{
  "d_model": 192,
  "vocab_size": 7617,
  "norm_eps": 1e-06,
  "tie_embeddings": true,
  "init_std_up": 0.0361,
  "lr": 0.011,
  "lr_mult_up": 1.47,
  "final_lr_fraction": 0.1,
  "batch_tokens": 32768,
  "z_loss": 1e-05,
  "train_tokens": 108000000
}
MLP neurons of a small language model. Each row is named by its layer, matrix (up: input weights; down: output weights) and neuron, and shows model dimensions 48-175. Each number is 200 + 40 x the weight over its row's rms, rounded and kept within 0 to 999.
After each neuron's rows, "fires on" lists the tokens most often at its 100 highest values on Wikipedia text that the model never trained on. A number after a token or word is its count.

L5.up359,202,183,165,181,203,184,272,217,216,197,218,174,228,223,237,187,233,112,202,199,170,172,189,262,157,150,193,187,198,190,187,172,191,170,235,262,212,216,173,235,184,103,164,165,201,199,238,227,250,259,321,184,228,230,258,224,180,220,236,247,251,192,208,148,224,192,188,194,162,176,164,206,214,211,203,166,205,173,183,231,192,144,129,159,239,134,224,252,280,244,219,196,114,277,224,279,172,236,136,184,235,210,201,245,181,191,220,174,111,218,175,259,247,216,127,204,288,156,191,219,201,249,175,145,247,218,148,209
L5.down359,232,149,206,154,194,184,210,223,152,183,181,215,227,223,199,123,242,225,193,204,196,180,180,201,189,177,143,189,157,227,206,201,232,155,199,201,199,217,238,220,165,162,222,141,182,183,138,313,222,195,260,202,160,221,150,214,201,150,181,249,206,302,154,248,177,233,134,159,217,237,220,246,244,190,232,137,175,252,132,180,232,166,223,121,241,178,250,166,297,206,171,239,162,233,156,116,191,191,219,235,233,240,203,149,189,171,148,215,246,213,227,150,160,263,224,184,182,250,266,204,235,111,149,307,258,230,118,192
fires on: " m" 31, " in" 15, " ±%" 6, ":" 5

L5.up625,183,207,213,261,188,173,202,260,235,170,208,231,162,203,203,208,256,127,177,183,227,227,212,170,214,138,283,197,216,182,297,231,165,270,183,186,158,186,168,176,146,166,261,161,204,250,192,190,173,185,123,185,233,239,121,180,262,262,115,235,202,240,137,339,267,225,210,187,172,200,173,236,123,216,214,160,234,237,227,236,170,174,154,212,183,99,155,211,133,200,279,231,312,172,195,182,266,190,214,224,225,116,160,206,159,162,212,180,120,169,237,175,203,123,166,221,267,122,196,193,259,211,246,208,182,194,217,217
L5.down625,234,214,193,236,166,204,183,139,179,154,128,197,228,259,271,185,199,173,233,306,187,192,161,228,117,201,302,155,139,214,213,232,234,166,213,283,126,205,182,223,191,201,363,127,141,175,189,189,144,193,191,196,250,254,142,190,205,227,199,233,160,184,250,163,160,158,191,123,235,200,184,249,251,219,181,224,223,173,146,205,177,168,155,169,222,223,225,141,199,256,207,263,250,260,178,174,184,188,236,203,259,215,180,277,247,204,192,204,172,236,147,202,230,175,175,188,193,267,228,247,207,215,219,187,223,250,179,155
fires on: " and" 47, "," 16, " but" 16, " it" 11, " there" 5

L5.up172,158,192,210,246,228,198,186,153,136,214,220,181,168,293,119,188,195,239,213,205,159,191,199,196,189,178,204,213,225,180,196,196,154,195,152,232,250,183,181,203,199,217,181,165,212,189,231,253,160,201,226,130,192,218,117,266,240,194,189,211,156,168,237,190,251,219,145,206,217,279,185,233,143,189,273,270,199,258,206,262,132,194,194,153,184,233,185,158,134,153,293,217,128,91,125,156,124,238,262,237,203,199,257,201,124,166,248,179,252,175,260,210,245,270,195,211,220,199,215,237,173,142,147,200,208,247,174,210
L5.down172,194,166,120,193,120,166,243,164,219,227,211,227,219,165,168,245,114,168,109,207,206,299,183,228,208,219,161,197,215,233,158,211,269,113,224,206,272,162,190,281,194,208,244,232,218,199,196,242,230,218,239,197,130,222,234,154,191,142,264,197,129,212,197,182,259,173,171,176,161,210,194,182,180,161,186,179,319,203,289,238,177,181,220,151,151,109,157,191,221,220,169,204,132,222,245,190,196,160,276,111,193,193,240,197,183,201,151,240,263,221,244,125,159,217,202,225,193,200,236,201,252,119,188,202,189,232,197,221
fires on: " of" 27, " about" 10, " into" 8, "1" 7, " over" 5, "," 5

L5.up429,198,226,145,186,248,189,176,122,204,233,216,250,201,172,206,230,285,197,274,234,172,142,204,202,159,164,223,151,258,163,167,236,181,257,214,176,213,133,223,210,199,167,141,168,199,170,201,267,281,238,228,267,197,94,173,149,247,172,211,193,197,138,232,141,229,153,150,210,227,260,220,80,149,183,191,183,210,171,234,185,217,118,214,290,211,169,153,165,205,105,175,230,187,149,140,222,186,198,198,210,201,242,162,150,171,132,201,243,222,242,164,229,271,183,148,236,272,178,169,267,232,168,172,192,153,133,205,162
L5.down429,231,145,328,211,230,169,208,173,188,184,148,156,203,193,199,290,275,260,156,170,214,267,132,189,178,238,204,188,219,269,258,195,228,225,197,172,192,196,262,261,184,196,222,121,218,263,128,126,195,186,249,244,164,222,212,158,245,209,224,157,176,236,253,196,156,125,206,134,214,177,161,226,219,171,200,217,250,179,175,187,188,207,192,286,247,217,210,300,234,218,178,197,185,159,221,142,225,178,217,188,216,196,182,169,182,184,159,204,296,200,187,205,173,229,292,267,210,204,228,204,174,176,167,201,204,229,117,184
fires on: "0" 38, "9" 15, "5" 12, "4" 11, "3" 9

L5.up588,164,167,176,192,195,228,195,214,243,215,278,181,213,220,181,183,261,193,175,189,154,232,171,193,233,168,114,162,149,212,170,176,182,170,241,249,215,202,197,235,208,119,276,260,158,162,205,193,151,240,178,190,279,128,184,159,196,243,195,158,227,225,223,168,234,215,241,233,195,205,308,194,112,198,208,242,244,285,207,105,152,194,162,175,159,172,159,280,291,202,195,201,224,205,220,197,251,196,257,196,258,188,275,121,229,178,194,224,211,209,239,328,201,165,168,223,184,149,163,222,216,196,214,209,148,195,204,252
L5.down588,215,197,278,118,159,171,186,170,218,252,260,192,199,229,164,213,173,221,198,188,260,190,203,205,235,237,157,185,224,219,89,251,193,208,252,198,190,239,183,203,189,189,197,225,185,185,143,154,224,180,259,212,296,165,208,200,254,255,204,272,211,218,228,207,205,255,223,250,184,193,305,172,171,153,155,286,229,159,161,200,188,254,241,233,161,159,200,195,161,216,230,253,172,176,153,165,180,174,210,187,161,165,191,181,266,226,202,208,223,195,227,197,167,203,248,209,204,271,179,156,191,205,186,160,218,145,122,183
fires on: " C" 26, "E" 11, " B" 10, "B" 8, " A" 7, " dep" 4

L5.up496,160,291,221,203,245,225,196,179,130,151,218,235,190,174,178,134,199,204,230,185,207,182,155,240,197,215,247,214,221,258,223,254,189,227,200,254,216,170,269,190,170,157,168,184,140,231,153,125,128,206,158,179,183,173,215,226,289,151,163,216,276,266,175,223,189,182,171,241,188,275,176,109,243,173,275,189,220,162,211,264,147,153,183,165,175,235,272,190,180,241,222,124,242,226,291,185,208,230,177,173,248,222,203,219,230,176,174,172,141,195,250,158,258,281,206,171,151,253,176,174,166,208,224,130,186,199,220,203
L5.down496,200,157,243,241,226,183,225,177,137,132,256,215,193,195,230,210,217,152,167,175,147,209,212,151,186,208,226,160,245,240,194,172,174,165,249,164,146,207,200,206,220,241,191,270,250,238,221,243,193,300,173,200,222,207,164,229,208,231,223,201,183,151,247,140,185,243,238,245,234,172,89,168,265,146,220,216,199,202,232,286,210,236,186,182,139,184,221,254,183,180,220,172,133,175,148,200,206,169,245,199,269,225,135,239,73,218,165,118,219,216,173,195,169,238,167,212,247,146,244,245,171,172,280,224,152,199,206,203
fires on: " " 50, " |" 21, "1" 12, " an" 10

L5.up100,98,190,186,213,194,191,232,123,284,204,184,117,178,183,168,186,229,148,274,130,150,230,168,167,207,223,194,256,203,165,226,181,173,181,197,178,224,245,191,221,177,237,198,170,261,206,199,252,222,153,235,175,252,229,246,228,155,156,93,203,156,262,182,200,251,160,222,273,217,134,157,247,153,116,180,171,179,227,245,263,245,220,188,215,175,214,177,250,195,153,176,239,181,129,184,211,207,221,216,223,222,236,205,292,166,167,200,227,213,228,231,201,180,226,144,275,203,180,259,194,231,181,198,215,143,191,242,231
L5.down100,219,169,218,203,207,212,229,242,157,233,230,186,99,204,192,171,221,166,230,163,236,223,164,154,226,181,285,161,233,139,210,241,173,255,243,229,190,146,201,146,156,280,171,184,196,174,221,271,233,255,132,261,210,184,168,222,194,190,158,221,206,203,208,178,243,247,250,222,200,250,198,120,186,121,284,161,225,177,208,154,220,222,181,119,185,279,151,226,201,133,242,143,168,206,189,161,178,229,145,212,220,231,152,207,234,177,259,197,153,141,196,226,201,188,189,199,237,240,266,199,167,237,169,210,178,127,212,188
fires on: "," 43, "." 18, ":" 15, "us" 4

L5.up385,159,200,217,222,208,214,233,176,234,190,215,255,217,173,232,235,164,229,273,136,248,179,241,213,243,141,179,236,209,218,289,251,172,174,262,238,205,206,190,178,130,215,263,184,167,278,147,157,212,206,101,253,197,190,215,135,175,276,185,250,159,205,247,216,268,249,250,203,257,158,152,181,151,201,172,184,206,160,191,226,217,126,200,166,124,147,155,157,218,209,204,260,304,230,180,176,179,189,183,195,128,236,226,172,169,206,241,201,228,257,210,166,202,209,219,161,149,199,174,180,260,92,171,220,223,151,198,231
L5.down385,144,200,123,96,179,210,131,234,196,170,143,205,149,191,266,232,178,141,170,293,202,262,165,227,197,174,185,228,174,151,196,241,169,187,184,179,156,200,233,153,220,222,277,224,241,128,203,260,272,172,168,186,210,163,159,188,210,152,185,203,247,208,173,270,173,122,122,234,147,178,185,202,226,235,258,122,130,280,180,76,173,237,193,164,239,263,193,187,179,180,229,186,207,203,197,238,191,176,241,195,185,205,167,239,207,214,186,278,161,169,274,222,239,252,241,224,193,287,189,200,187,263,197,219,197,218,208,218
fires on: "," 35, " and" 22, "ed" 8, " was" 5

L5.up93,167,193,259,161,214,179,200,147,167,233,221,127,186,158,173,170,245,163,203,188,178,128,249,203,199,174,254,155,184,159,194,154,225,259,238,177,265,183,277,167,196,150,150,200,127,223,221,231,232,238,239,264,212,165,155,222,177,221,272,167,237,213,240,244,215,183,202,197,167,86,204,219,192,155,310,135,170,236,236,221,223,190,207,242,189,262,129,188,247,175,248,197,239,161,200,246,204,221,149,202,194,246,170,164,202,177,235,224,223,219,241,262,121,174,219,214,263,182,227,193,264,250,209,257,162,153,197,229
L5.down93,158,131,210,184,209,117,135,226,160,197,263,273,170,178,204,242,229,226,274,210,138,187,130,221,223,187,235,139,221,163,235,213,167,166,134,197,186,148,246,176,194,165,225,191,186,185,182,179,235,196,229,245,230,198,224,235,181,202,165,191,248,232,203,207,158,244,221,224,206,153,149,176,221,180,314,151,150,289,167,246,168,240,233,156,192,238,228,202,241,179,205,143,188,186,210,166,140,221,261,188,287,182,223,248,170,215,187,229,273,189,166,190,158,205,157,181,258,180,191,217,168,238,120,175,173,247,227,237
fires on: "6" 18, "9" 15, "3" 11, "2" 10, "-" 9

L5.up563,227,150,170,246,176,243,252,194,171,171,231,206,166,239,157,190,302,186,190,210,98,231,193,180,157,185,152,188,255,176,238,159,170,205,233,182,192,159,254,223,195,202,233,143,233,185,182,244,201,169,261,243,169,169,296,212,160,207,196,163,152,289,166,240,214,208,177,224,216,174,163,183,153,172,196,212,197,228,279,256,191,182,120,233,196,172,170,183,136,164,228,223,136,241,141,219,128,265,196,260,210,238,237,193,171,166,237,282,143,218,155,174,215,205,166,250,202,234,212,230,173,248,166,183,150,151,239,250
L5.down563,175,275,194,127,157,146,206,235,258,216,160,222,237,187,210,236,137,211,279,232,219,209,195,232,194,228,168,225,202,198,177,291,150,161,192,136,284,181,236,213,253,242,180,214,199,170,106,180,281,161,179,192,156,215,241,201,208,184,157,133,188,156,195,205,184,214,239,176,206,208,219,142,272,217,234,189,133,161,190,169,127,201,226,225,181,272,275,159,277,250,222,241,187,140,259,99,124,208,173,170,166,246,205,156,209,205,164,226,167,210,202,238,187,210,182,180,146,207,152,200,218,201,245,227,190,311,246,244
fires on: "." 30, " in" 11, "us" 9, ":" 8

L5.up230,182,246,252,243,188,168,273,149,191,239,288,143,175,222,228,195,240,202,211,185,275,175,164,221,166,177,182,223,215,251,216,250,168,160,182,269,106,154,174,240,217,286,148,198,148,242,182,136,200,96,248,161,202,148,138,210,129,173,133,218,191,206,248,199,190,160,262,205,228,251,200,130,187,140,197,194,150,217,250,178,143,190,219,187,236,172,158,232,192,220,177,202,300,279,267,165,191,182,170,118,184,267,160,210,208,189,163,235,234,178,261,121,278,273,210,215,182,171,275,180,180,200,171,181,204,278,105,284
L5.down230,159,174,180,132,161,210,213,189,199,201,196,272,235,219,151,294,179,245,147,248,166,282,205,250,198,133,184,184,156,186,209,240,194,207,256,197,203,176,150,214,237,221,179,166,243,262,149,258,159,184,162,197,223,260,287,176,243,256,215,147,168,150,249,205,214,141,235,268,217,160,218,208,167,206,152,238,168,214,240,202,203,228,158,221,160,254,181,158,220,195,196,258,150,241,187,237,150,220,195,183,229,161,262,93,188,67,185,133,173,149,244,219,228,222,185,245,162,128,251,235,112,176,223,252,202,230,195,211
fires on: " " 27, "1" 20, " the" 11, "0" 8, " |" 7, "ell" 6

L5.up713,183,203,115,292,218,217,250,194,171,170,225,237,263,184,240,196,136,191,210,222,220,215,227,159,203,198,340,153,243,214,172,131,152,233,259,190,120,194,242,196,263,224,269,168,185,211,257,118,184,181,222,145,216,229,184,230,228,228,157,281,104,190,237,202,137,198,128,266,180,180,213,232,162,202,175,200,251,227,192,222,234,128,168,205,223,149,184,189,179,181,194,149,227,192,136,158,229,258,194,143,173,221,233,201,213,162,135,194,210,239,177,228,308,214,214,166,217,223,208,124,254,178,174,183,222,204,234,196
L5.down713,189,262,246,207,195,139,162,202,189,122,202,206,165,215,128,181,207,272,177,185,207,156,223,169,203,230,182,192,234,202,201,220,223,222,170,177,254,196,159,182,195,207,317,139,157,240,201,263,218,190,235,167,194,180,157,180,186,241,196,176,271,229,200,169,227,184,140,265,170,181,256,223,168,213,195,187,219,156,149,271,217,192,164,174,198,191,211,291,237,228,238,283,226,215,271,252,182,139,200,255,113,139,244,238,204,236,210,260,161,219,203,237,188,254,177,224,237,213,254,106,247,220,213,189,242,89,184,193
fires on: ".\n\n" 61, " a" 12, ".\"\n\n" 7, "\".\n\n" 6

L5.up504,250,173,178,197,258,151,213,190,152,134,180,182,210,158,207,207,178,202,236,90,241,227,192,192,164,225,259,199,188,150,191,217,201,197,212,169,191,165,253,153,182,174,181,282,220,254,215,156,230,216,234,266,225,143,198,164,191,181,152,205,235,262,177,229,257,257,106,218,148,206,240,169,181,213,211,187,125,173,191,206,219,195,172,216,189,115,150,185,165,199,275,252,220,171,297,203,134,196,251,233,179,155,187,191,202,148,192,216,186,277,224,213,231,121,205,246,157,189,168,268,135,153,183,248,235,197,194,172
L5.down504,250,201,164,241,205,210,195,293,210,215,189,208,165,274,181,193,232,128,206,212,261,190,210,257,215,220,164,218,184,171,186,239,220,167,181,209,221,210,225,180,142,211,203,275,182,143,246,185,217,176,51,240,165,206,231,161,164,159,241,183,188,219,162,203,224,173,234,229,248,128,123,221,209,188,251,223,162,216,161,99,212,229,219,169,180,206,157,165,180,204,153,144,161,237,179,218,195,149,275,145,179,262,222,208,205,170,222,107,229,134,197,232,181,225,170,299,191,168,185,214,180,202,167,186,189,216,208,144
fires on: "1" 46, "2" 30, " " 9, "9" 6

L5.up68,247,238,186,173,233,181,200,147,189,232,235,212,186,212,191,228,194,121,276,270,219,254,214,245,207,211,238,173,259,279,184,143,179,215,195,252,171,203,215,233,166,187,173,178,254,224,161,260,171,186,156,254,260,183,205,201,230,68,163,217,225,253,226,241,232,230,224,157,201,113,243,251,237,194,180,261,209,210,166,200,128,237,216,223,143,244,167,166,178,139,197,194,148,196,164,167,241,235,128,196,175,260,126,149,230,152,242,230,248,178,174,230,257,206,136,177,253,196,209,307,194,190,173,208,181,202,254,221
L5.down68,265,182,248,236,169,264,182,173,157,207,219,135,187,191,258,194,243,195,169,194,134,184,232,161,150,197,209,165,208,184,260,197,158,282,134,212,265,261,183,216,188,195,224,248,166,207,257,112,162,239,120,233,277,214,161,153,187,206,134,97,174,211,242,185,169,167,163,228,225,169,206,194,166,245,157,207,212,211,255,230,218,181,229,250,224,185,166,138,210,159,280,234,148,206,201,252,223,245,183,237,167,249,239,110,208,196,203,211,216,273,185,236,197,241,232,213,140,221,147,213,242,159,158,172,131,279,207,221
fires on: ")" 60, " " 14, ");" 11, "," 7, " |" 4

L5.up553,187,196,241,244,246,174,202,228,204,240,161,206,191,106,165,199,218,204,236,225,257,194,200,79,243,127,204,188,205,258,174,175,145,151,151,197,188,225,203,232,238,201,127,168,241,260,185,217,259,186,206,145,273,157,175,222,172,149,211,249,167,126,215,161,161,232,181,253,246,170,175,243,172,226,241,243,275,257,272,234,218,166,247,213,131,172,227,87,217,176,279,239,244,204,216,231,237,198,211,189,173,143,258,195,172,211,203,168,210,206,252,201,186,217,198,180,182,169,200,151,245,207,199,187,222,199,203,298
L5.down553,189,165,135,221,154,179,194,150,178,125,244,201,242,225,207,245,168,213,129,239,193,234,230,184,188,201,258,210,234,148,233,211,176,202,190,221,191,171,198,162,244,169,234,156,187,188,239,314,230,221,213,175,209,237,166,225,153,203,216,184,213,237,215,172,217,181,155,225,193,183,119,177,223,208,236,126,329,133,177,252,251,159,190,233,184,253,283,213,230,212,230,200,214,218,202,173,218,182,255,237,83,139,242,168,151,190,244,215,181,193,232,256,173,210,229,175,203,157,214,143,127,218,192,153,192,224,175,184
fires on: "1" 52, "2" 14, "|" 8, ":" 7, "," 7, " of" 6

L5.up243,173,217,177,208,250,253,204,210,221,228,201,197,235,175,239,184,241,213,213,78,186,256,212,157,168,200,224,215,264,227,188,217,233,162,190,260,158,245,244,192,286,217,136,208,216,243,220,212,181,157,120,104,204,202,199,177,194,207,180,173,223,255,166,204,233,214,147,205,209,172,234,185,200,124,198,202,201,226,167,223,81,188,230,101,268,213,121,202,227,165,258,159,197,189,255,209,169,206,254,157,174,188,248,276,218,167,163,150,226,232,189,155,206,161,182,213,223,226,250,228,294,187,188,220,199,198,248,241
L5.down243,169,253,186,173,159,167,232,243,205,181,222,241,130,183,238,215,268,272,204,211,184,177,207,260,276,227,229,231,211,233,162,234,173,167,216,321,183,160,228,226,245,202,84,232,191,180,216,186,162,163,226,168,201,180,228,209,142,197,257,148,231,145,242,191,222,113,193,154,161,241,246,219,203,211,140,172,207,136,208,162,259,261,179,229,210,246,254,258,186,127,218,165,248,219,174,224,210,201,205,184,128,225,271,283,128,220,171,173,218,166,167,103,215,221,175,129,141,205,218,117,137,199,229,186,188,217,216,173
fires on: "1" 18, "0" 16, " the" 8, "l" 8, "3" 7, "5" 7

L5.up451,202,201,108,175,240,184,148,180,149,266,165,268,206,182,165,135,201,184,252,161,209,131,191,168,160,239,192,226,138,144,219,214,256,192,84,212,231,212,177,179,180,206,220,301,228,222,267,226,80,161,178,171,263,223,253,221,131,240,140,192,210,244,225,217,192,185,167,196,205,210,254,223,156,202,188,268,174,296,211,203,183,151,199,199,132,178,146,207,243,182,246,209,259,199,244,183,250,251,197,193,223,130,193,188,226,163,274,197,181,230,172,181,223,193,170,237,179,200,215,183,224,206,242,227,243,217,182,199
L5.down451,167,165,195,198,168,248,232,280,145,144,261,144,230,146,193,209,212,222,216,171,213,155,259,161,203,227,199,167,206,336,214,215,154,167,105,178,173,166,135,106,227,175,218,161,228,244,175,263,130,291,269,219,231,187,250,245,151,231,205,201,173,143,227,219,241,216,219,245,150,248,251,165,128,166,192,175,211,186,190,164,187,231,200,263,241,194,214,196,182,208,165,195,208,208,139,231,216,168,254,212,132,167,182,172,172,179,213,206,115,225,133,307,116,229,223,190,172,210,175,192,220,186,228,150,163,217,227,203
fires on: "0" 20, " " 15, "5" 13, "2" 11, "6" 9, "7" 7

L5.up133,178,258,239,237,152,199,216,213,143,178,221,126,275,142,148,240,173,173,172,189,218,273,189,206,211,209,93,208,207,213,168,209,221,216,177,237,197,146,181,196,261,243,286,263,220,216,147,239,199,176,136,191,193,207,175,230,163,227,206,196,277,161,235,215,160,214,180,178,250,181,196,201,291,185,190,286,146,184,234,130,175,286,164,183,191,177,178,206,217,182,221,266,221,188,280,336,218,200,254,178,250,154,193,195,231,179,225,141,238,267,213,228,172,233,179,208,265,115,193,141,286,165,217,217,186,161,179,187
L5.down133,222,205,163,176,173,140,141,183,169,204,132,183,175,220,256,167,198,221,100,124,197,221,182,260,215,166,191,277,204,258,202,211,185,226,210,142,145,182,212,119,181,194,174,184,131,205,101,198,238,191,207,245,232,206,238,109,185,206,184,222,202,218,144,185,142,223,286,266,246,274,227,189,253,233,223,252,231,199,193,181,232,246,162,265,231,240,190,207,196,270,178,161,98,245,205,167,202,182,186,199,254,267,325,230,203,229,174,170,231,255,206,269,160,240,180,223,209,215,216,161,197,191,234,244,209,178,129,243
fires on: "G" 20, "T" 17, "B" 13, "H" 10, "L" 7, "O" 4

L5.up600,292,201,253,151,187,223,170,244,168,235,238,158,280,136,216,133,238,167,247,197,167,222,211,233,213,225,177,275,142,141,209,111,245,205,181,186,259,190,255,224,176,182,158,141,246,136,230,262,247,195,199,189,210,175,180,161,158,123,173,177,150,216,274,250,166,207,223,210,196,234,265,151,201,176,165,282,204,253,127,255,231,192,195,225,264,187,199,149,179,160,278,269,127,194,111,226,194,198,192,153,239,187,185,174,187,243,247,237,174,175,246,201,129,224,202,197,286,186,249,268,211,219,162,231,256,194,194,211
L5.down600,202,198,227,198,199,219,171,158,178,203,275,216,236,206,188,156,216,199,216,206,150,232,231,200,121,197,225,215,159,187,151,277,229,156,123,156,207,206,277,197,176,240,165,218,97,151,207,296,213,205,228,182,183,246,207,177,237,96,174,166,216,215,283,225,141,203,264,200,116,111,140,142,175,240,198,209,246,157,180,229,195,219,213,143,184,252,239,188,187,257,141,277,194,231,129,271,204,187,214,191,196,224,217,159,181,143,155,191,174,168,221,227,187,211,193,266,180,257,206,201,118,164,301,213,215,233,197,248
fires on: "." 22, "8" 11, "9" 8, "0" 7, "3" 7, "4" 7

L5.up721,151,162,126,157,263,98,181,174,210,245,168,212,174,141,183,196,207,179,210,197,197,208,184,140,236,218,172,247,203,152,182,202,243,238,216,202,243,155,168,208,152,149,193,139,135,184,203,278,194,163,137,199,225,184,177,163,171,201,171,204,261,218,188,249,177,178,271,224,276,156,228,210,126,221,285,174,235,227,175,220,217,232,214,198,230,209,93,226,224,154,230,201,178,175,155,179,76,237,270,219,215,255,243,174,203,207,214,157,211,215,211,171,185,234,252,267,172,207,200,238,153,177,163,211,215,162,242,210
L5.down721,276,174,229,177,244,199,200,202,235,220,224,170,201,152,234,159,223,213,180,187,218,111,234,107,217,159,245,211,147,153,150,167,248,251,183,220,193,235,214,159,156,193,208,153,195,145,276,208,184,250,150,257,194,159,181,207,167,222,136,233,265,163,204,252,190,193,193,183,265,215,257,160,209,204,220,218,236,134,224,350,203,217,238,234,218,188,193,153,178,221,161,154,201,85,183,229,207,281,228,205,153,243,231,210,224,202,154,239,191,179,164,213,190,202,220,182,188,152,162,240,234,268,173,217,172,235,185,283
fires on: "," 30, "-" 22, "1" 7, "°" 4

L5.up758,171,315,226,158,239,237,232,214,210,135,223,243,152,223,180,142,244,323,231,119,207,226,210,178,219,292,219,185,232,132,196,194,199,227,170,242,257,208,224,210,152,220,212,162,200,199,223,193,224,233,177,143,151,191,152,205,192,197,232,224,192,198,176,166,175,198,287,159,245,151,206,234,250,171,198,175,261,233,217,254,172,178,199,225,157,216,196,141,226,150,160,187,259,176,192,231,208,264,247,232,191,138,203,162,170,211,166,237,248,220,229,231,176,225,177,149,155,243,172,199,285,122,138,221,182,184,246,216
L5.down758,156,210,196,176,175,199,253,167,133,221,214,121,240,168,103,202,171,287,165,175,250,199,199,174,245,170,299,154,231,191,167,236,172,231,166,247,206,234,249,170,161,211,249,185,195,134,165,164,186,156,216,191,185,266,168,123,190,185,218,192,210,253,225,213,155,225,206,260,194,231,285,203,147,260,243,93,206,211,214,225,226,198,234,199,200,244,207,199,201,196,228,223,100,255,197,219,137,186,186,225,65,124,140,187,267,216,204,183,246,157,160,223,165,206,185,186,152,200,240,156,200,191,251,203,227,166,208,177
fires on: " W" 23, "1" 14, " of" 13, "0" 8, "." 5, "2" 5

L5.up15,188,222,223,166,161,246,236,152,202,162,277,187,212,159,212,229,182,234,248,230,219,169,255,186,244,276,250,215,162,181,203,186,161,231,219,157,197,150,195,223,219,277,138,201,245,186,148,193,240,188,165,204,237,226,141,254,197,188,214,186,121,111,156,226,252,144,187,180,242,207,207,182,188,191,204,256,232,126,183,144,121,244,207,220,160,169,193,183,173,223,158,223,212,242,223,181,163,108,224,268,229,173,154,177,222,215,176,191,175,161,177,222,265,181,169,174,216,70,203,206,175,219,233,117,210,206,242,158
L5.down15,161,144,168,144,176,182,218,216,204,287,216,114,201,248,245,240,210,246,232,163,196,235,209,197,191,206,159,165,197,212,187,217,197,192,222,124,237,152,243,242,202,241,129,202,189,231,250,223,272,226,135,145,176,211,194,163,146,164,232,201,194,225,180,246,198,110,178,305,167,182,163,207,191,173,239,133,198,189,125,190,249,199,95,229,144,233,238,172,198,244,228,182,187,221,243,205,198,236,300,242,147,169,204,158,190,239,203,166,167,150,164,179,182,227,256,237,196,252,152,156,179,256,236,179,164,200,235,191
fires on: "1" 40, " would" 13, " the" 12, "7" 7, "m" 4

L5.up179,183,250,171,196,189,224,192,209,251,172,201,202,156,215,231,211,311,131,213,160,176,199,210,170,193,239,202,175,206,209,156,174,184,190,221,172,265,152,221,214,191,65,202,265,174,195,213,178,293,183,248,204,163,203,124,206,255,203,214,231,200,185,225,260,140,161,210,180,151,222,212,199,248,136,237,178,233,239,202,276,278,153,137,239,277,127,228,227,267,164,244,266,184,191,162,220,208,144,152,172,239,189,208,217,139,240,178,292,205,133,223,126,237,203,218,243,253,203,291,174,218,208,130,175,183,192,195,190
L5.down179,204,190,239,150,238,170,184,194,212,179,235,130,200,275,233,170,221,149,214,282,160,216,184,135,143,186,164,266,145,235,133,148,242,163,320,164,249,116,201,197,212,221,245,191,175,243,251,248,218,175,213,238,239,222,134,242,258,209,106,147,186,165,198,184,156,253,214,189,229,225,269,200,165,241,185,81,197,255,160,189,226,230,157,236,195,224,167,201,214,206,200,191,163,137,194,208,101,161,140,207,178,203,196,265,158,151,219,232,219,200,227,163,231,254,176,229,170,162,216,184,225,226,231,224,207,283,168,144
fires on: "8" 15, "9" 14, "4" 8, "3" 8, "6" 7, "." 7

L5.up615,155,240,230,259,238,180,213,181,173,215,213,212,207,185,255,162,158,161,216,249,253,202,181,180,192,186,208,226,250,221,150,152,223,184,279,195,158,204,176,246,287,180,227,168,160,158,223,171,217,213,213,175,227,254,133,153,192,193,249,221,152,173,189,275,186,176,172,190,228,63,274,191,215,170,200,139,286,193,173,275,161,118,159,225,155,119,185,203,175,221,238,238,149,159,225,129,208,270,174,219,121,193,219,186,228,180,185,216,193,220,251,169,226,228,180,172,227,184,190,215,206,204,184,171,258,206,183,196
L5.down615,271,257,208,210,204,162,155,172,196,154,216,208,204,188,199,196,228,237,231,266,164,170,195,287,197,217,190,192,168,218,300,249,289,139,215,219,264,140,233,186,172,156,206,164,212,225,163,240,169,125,179,188,168,176,219,153,190,155,184,249,178,211,147,195,208,163,151,173,135,183,227,238,133,194,199,198,226,246,217,180,186,218,235,158,213,221,258,188,211,243,241,209,225,143,254,209,234,216,223,215,6,220,246,211,153,269,218,160,234,260,190,217,195,243,205,191,231,177,225,198,255,168,222,192,168,180,217,215
fires on: ".\n\n" 37, ":" 21, " the" 14, ".\"\n\n" 5, " through" 4

L5.up157,172,241,150,180,182,233,220,192,171,183,214,158,159,157,103,154,177,184,263,215,148,182,217,216,240,192,202,123,242,212,206,195,217,187,219,234,264,160,221,178,193,260,166,170,231,174,223,214,245,168,221,203,210,204,242,231,254,220,124,117,224,218,228,247,300,171,218,290,206,225,175,161,162,171,156,224,203,193,191,196,173,227,221,190,154,192,169,197,158,157,203,227,196,245,245,281,203,212,205,236,260,194,181,189,247,220,205,223,108,194,176,153,220,230,186,156,207,215,219,130,181,235,283,242,263,233,156,238
L5.down157,168,180,251,219,122,208,233,230,203,197,245,133,135,216,144,261,205,218,252,152,219,178,199,189,219,264,214,271,203,209,191,218,203,214,234,186,174,225,217,175,189,258,193,154,209,175,203,189,223,228,120,178,184,242,131,206,144,228,188,268,157,248,235,156,185,191,245,192,304,131,215,206,146,259,231,151,176,212,175,272,266,254,187,178,213,134,157,187,176,209,207,173,193,127,227,239,199,191,241,237,133,243,176,205,219,244,233,148,152,142,252,164,173,162,202,204,233,259,197,285,137,214,222,158,158,168,245,165
fires on: "9" 54, "0" 8, " " 8, " the" 7, " an" 7